config.yaml
n_layer: 12
d_model: 256
n_head: 8
n_kv_head: 8
head_dim: 64
d_mlp: 2048
vocab_size: 6760
activation: "gelu"
norm: "rmsnorm"
norm_place: "pre"
norm_eps: 1e-05
positions: "rope"
rope_base: 13900.0
rope_fraction: 0.25
qk_norm: false
attn_scale: 0.125
bias: "all"
tie_embeddings: false
parallel_block: true
init: "uniform"
init_std_qkv: 0.0193
init_std_o: 0.0
init_std_up: 0.0193
init_std_down: 0.0
optimizer: "muon_variant"
lr: 0.00528
beta1: 0.95
weight_decay: 0.027
lr_head: 0.00404
grad_clip: 1.0
warmup_steps: 200
schedule: "wsd"
decay_fraction: 0.382
decay_shape: "linear"
final_lr_fraction: 0.05
batch_tokens: [32768, 65536, 98304]
seq_len: 512
doc_mask: true
train_tokens: 592000000
steps: 10230
dataset: "wikipedia_en"
MLP neurons of a small language model. Each row is named by its layer, matrix (down: output weights) and neuron, and shows model dimensions 80-207. Each number is 200 + 20 x the weight over its row's rms, rounded and kept within 0 to 999.
After each neuron's rows, "fires before" lists the tokens most often just after its 100 highest values on Wikipedia text that the model never trained on.

L8.down1789,185,201,204,192,151,194,185,187,197,207,220,196,204,203,193,226,213,210,180,198,196,199,225,190,203,187,229,175,211,238,211,204,206,203,207,199,230,178,209,198,196,197,163,221,199,153,187,173,198,232,196,179,174,193,244,187,176,218,234,193,201,185,203,203,169,220,205,192,201,191,174,165,185,211,200,199,196,171,199,214,182,225,233,214,227,190,217,208,184,188,179,208,238,174,188,195,283,193,194,187,179,244,179,185,234,196,199,185,189,177,185,167,199,176,172,194,211,223,234,213,180,198,245,199,163,178,179,222
fires before: "ed", "ing", " to", " of"

L8.down611,192,218,218,176,209,229,177,198,210,189,194,207,230,188,206,212,241,166,200,194,226,209,207,179,193,167,180,190,219,223,237,235,186,209,192,190,181,199,203,182,181,237,195,201,179,210,218,228,197,186,188,187,221,195,216,195,224,184,219,194,201,196,210,192,204,183,171,214,220,217,150,197,192,188,190,168,182,219,165,243,213,213,158,181,195,211,202,226,150,216,228,247,169,224,219,197,233,175,178,196,241,204,202,203,167,202,218,191,199,198,183,182,172,201,194,212,196,183,199,193,201,207,160,187,200,194,192,200
fires before: "ed", "ing", "ation", "ies", "er"

L9.down1524,202,219,180,216,200,196,212,206,246,211,186,176,184,198,165,231,203,198,182,235,211,203,206,200,231,200,228,198,196,192,211,217,189,226,190,191,168,183,192,201,233,245,183,229,195,159,261,231,205,241,237,203,196,193,190,229,252,206,181,197,195,248,214,191,202,230,209,217,212,207,224,207,160,192,208,214,213,201,230,204,189,196,176,174,215,239,209,231,201,155,172,163,197,216,185,227,210,175,231,216,201,212,237,197,212,212,251,231,199,197,195,197,220,174,187,198,208,187,176,193,194,167,193,190,195,198,209,207
fires before: ",", ".", " (", " and", " in"

L9.down1741,213,193,183,175,181,229,173,217,192,179,205,189,177,228,220,205,197,215,196,223,191,205,195,199,206,205,180,182,155,247,186,229,202,196,196,185,221,191,203,200,174,239,221,225,203,172,203,196,215,176,184,225,192,188,222,195,205,230,220,201,199,198,186,211,208,206,200,210,179,246,171,190,235,206,207,196,201,187,188,166,230,212,195,190,182,188,189,208,224,211,220,184,185,190,188,210,204,211,217,194,197,230,190,203,177,184,204,211,183,181,199,206,216,205,154,168,210,173,192,189,164,198,177,203,242,248,192,203
fires before: ".", ",", " and", " in", " ("

L9.down711,275,203,245,235,223,191,220,219,189,228,225,158,218,213,217,214,267,204,226,200,194,209,218,214,190,183,194,188,203,203,195,175,214,206,225,211,199,222,202,223,202,160,195,198,188,193,177,193,216,217,198,193,200,228,157,224,187,201,223,202,197,217,201,202,190,223,203,170,186,191,239,180,196,201,188,203,189,196,216,199,207,209,222,200,202,219,199,222,206,203,202,198,237,210,200,161,195,238,195,213,183,192,208,188,198,156,155,184,188,164,188,190,169,182,168,159,205,148,195,234,198,184,182,197,197,187,200,226
fires before: ","

L9.down668,180,209,224,181,173,209,193,219,220,216,206,227,183,207,216,199,215,193,187,162,236,232,200,202,189,157,193,193,223,228,207,209,227,214,191,193,192,181,194,201,180,208,184,205,177,211,194,218,182,209,179,200,190,224,219,225,172,214,168,150,190,198,220,173,189,195,194,219,216,201,160,220,217,206,232,163,203,167,197,202,237,190,251,190,213,177,220,179,192,195,208,231,164,172,175,205,180,176,181,186,222,221,195,158,191,205,223,240,208,181,188,179,180,192,208,204,221,180,207,215,183,218,180,224,198,209,205,210
fires before: "ing", " of", "ation", "ment", " on", "ements"

L8.down1798,197,208,212,215,210,222,189,217,182,212,202,176,194,197,216,190,229,218,207,191,214,238,178,196,216,176,187,138,189,204,187,201,172,199,224,207,214,218,181,208,210,220,171,212,187,230,191,212,200,182,236,250,194,209,172,223,179,211,195,201,199,216,204,183,191,177,218,209,172,191,176,172,226,214,212,204,199,215,190,222,183,216,202,204,186,231,196,212,173,200,209,220,171,189,216,178,208,166,182,169,217,206,191,227,193,223,178,208,195,187,186,209,183,196,199,228,191,176,214,223,209,188,207,210,191,192,186,225
fires before: " a", " of", " well", " the", " one"

L8.down1149,227,197,227,227,196,224,192,197,205,186,207,187,190,221,195,229,202,204,249,185,220,223,227,200,156,250,210,201,189,208,250,216,201,173,194,225,221,200,205,190,201,192,208,194,183,219,174,174,188,163,223,227,212,204,194,180,178,164,175,189,193,216,208,188,185,200,201,168,217,212,215,202,177,241,216,178,207,214,193,173,205,199,170,199,180,207,225,235,186,190,183,215,192,224,148,192,182,198,188,221,157,175,210,216,183,213,197,167,212,200,194,190,192,211,216,228,191,193,197,216,207,176,226,125,199,179,210,208
fires before: ",", " to", " of"

L8.down1860,207,178,174,202,199,195,218,203,175,215,195,188,212,222,203,162,239,182,212,211,222,203,232,199,142,195,179,204,158,194,202,217,195,205,242,206,186,208,199,197,195,198,199,217,210,186,224,215,197,224,208,208,181,212,182,230,204,217,202,176,167,203,223,182,213,245,171,204,216,213,198,184,206,213,195,224,210,138,217,214,174,198,221,163,177,202,190,228,234,210,187,190,218,170,197,207,202,228,187,210,206,193,186,175,166,216,170,211,178,185,192,219,190,214,219,182,199,195,188,206,223,217,215,191,188,198,196,189
fires before: ",", ".", " and", " in"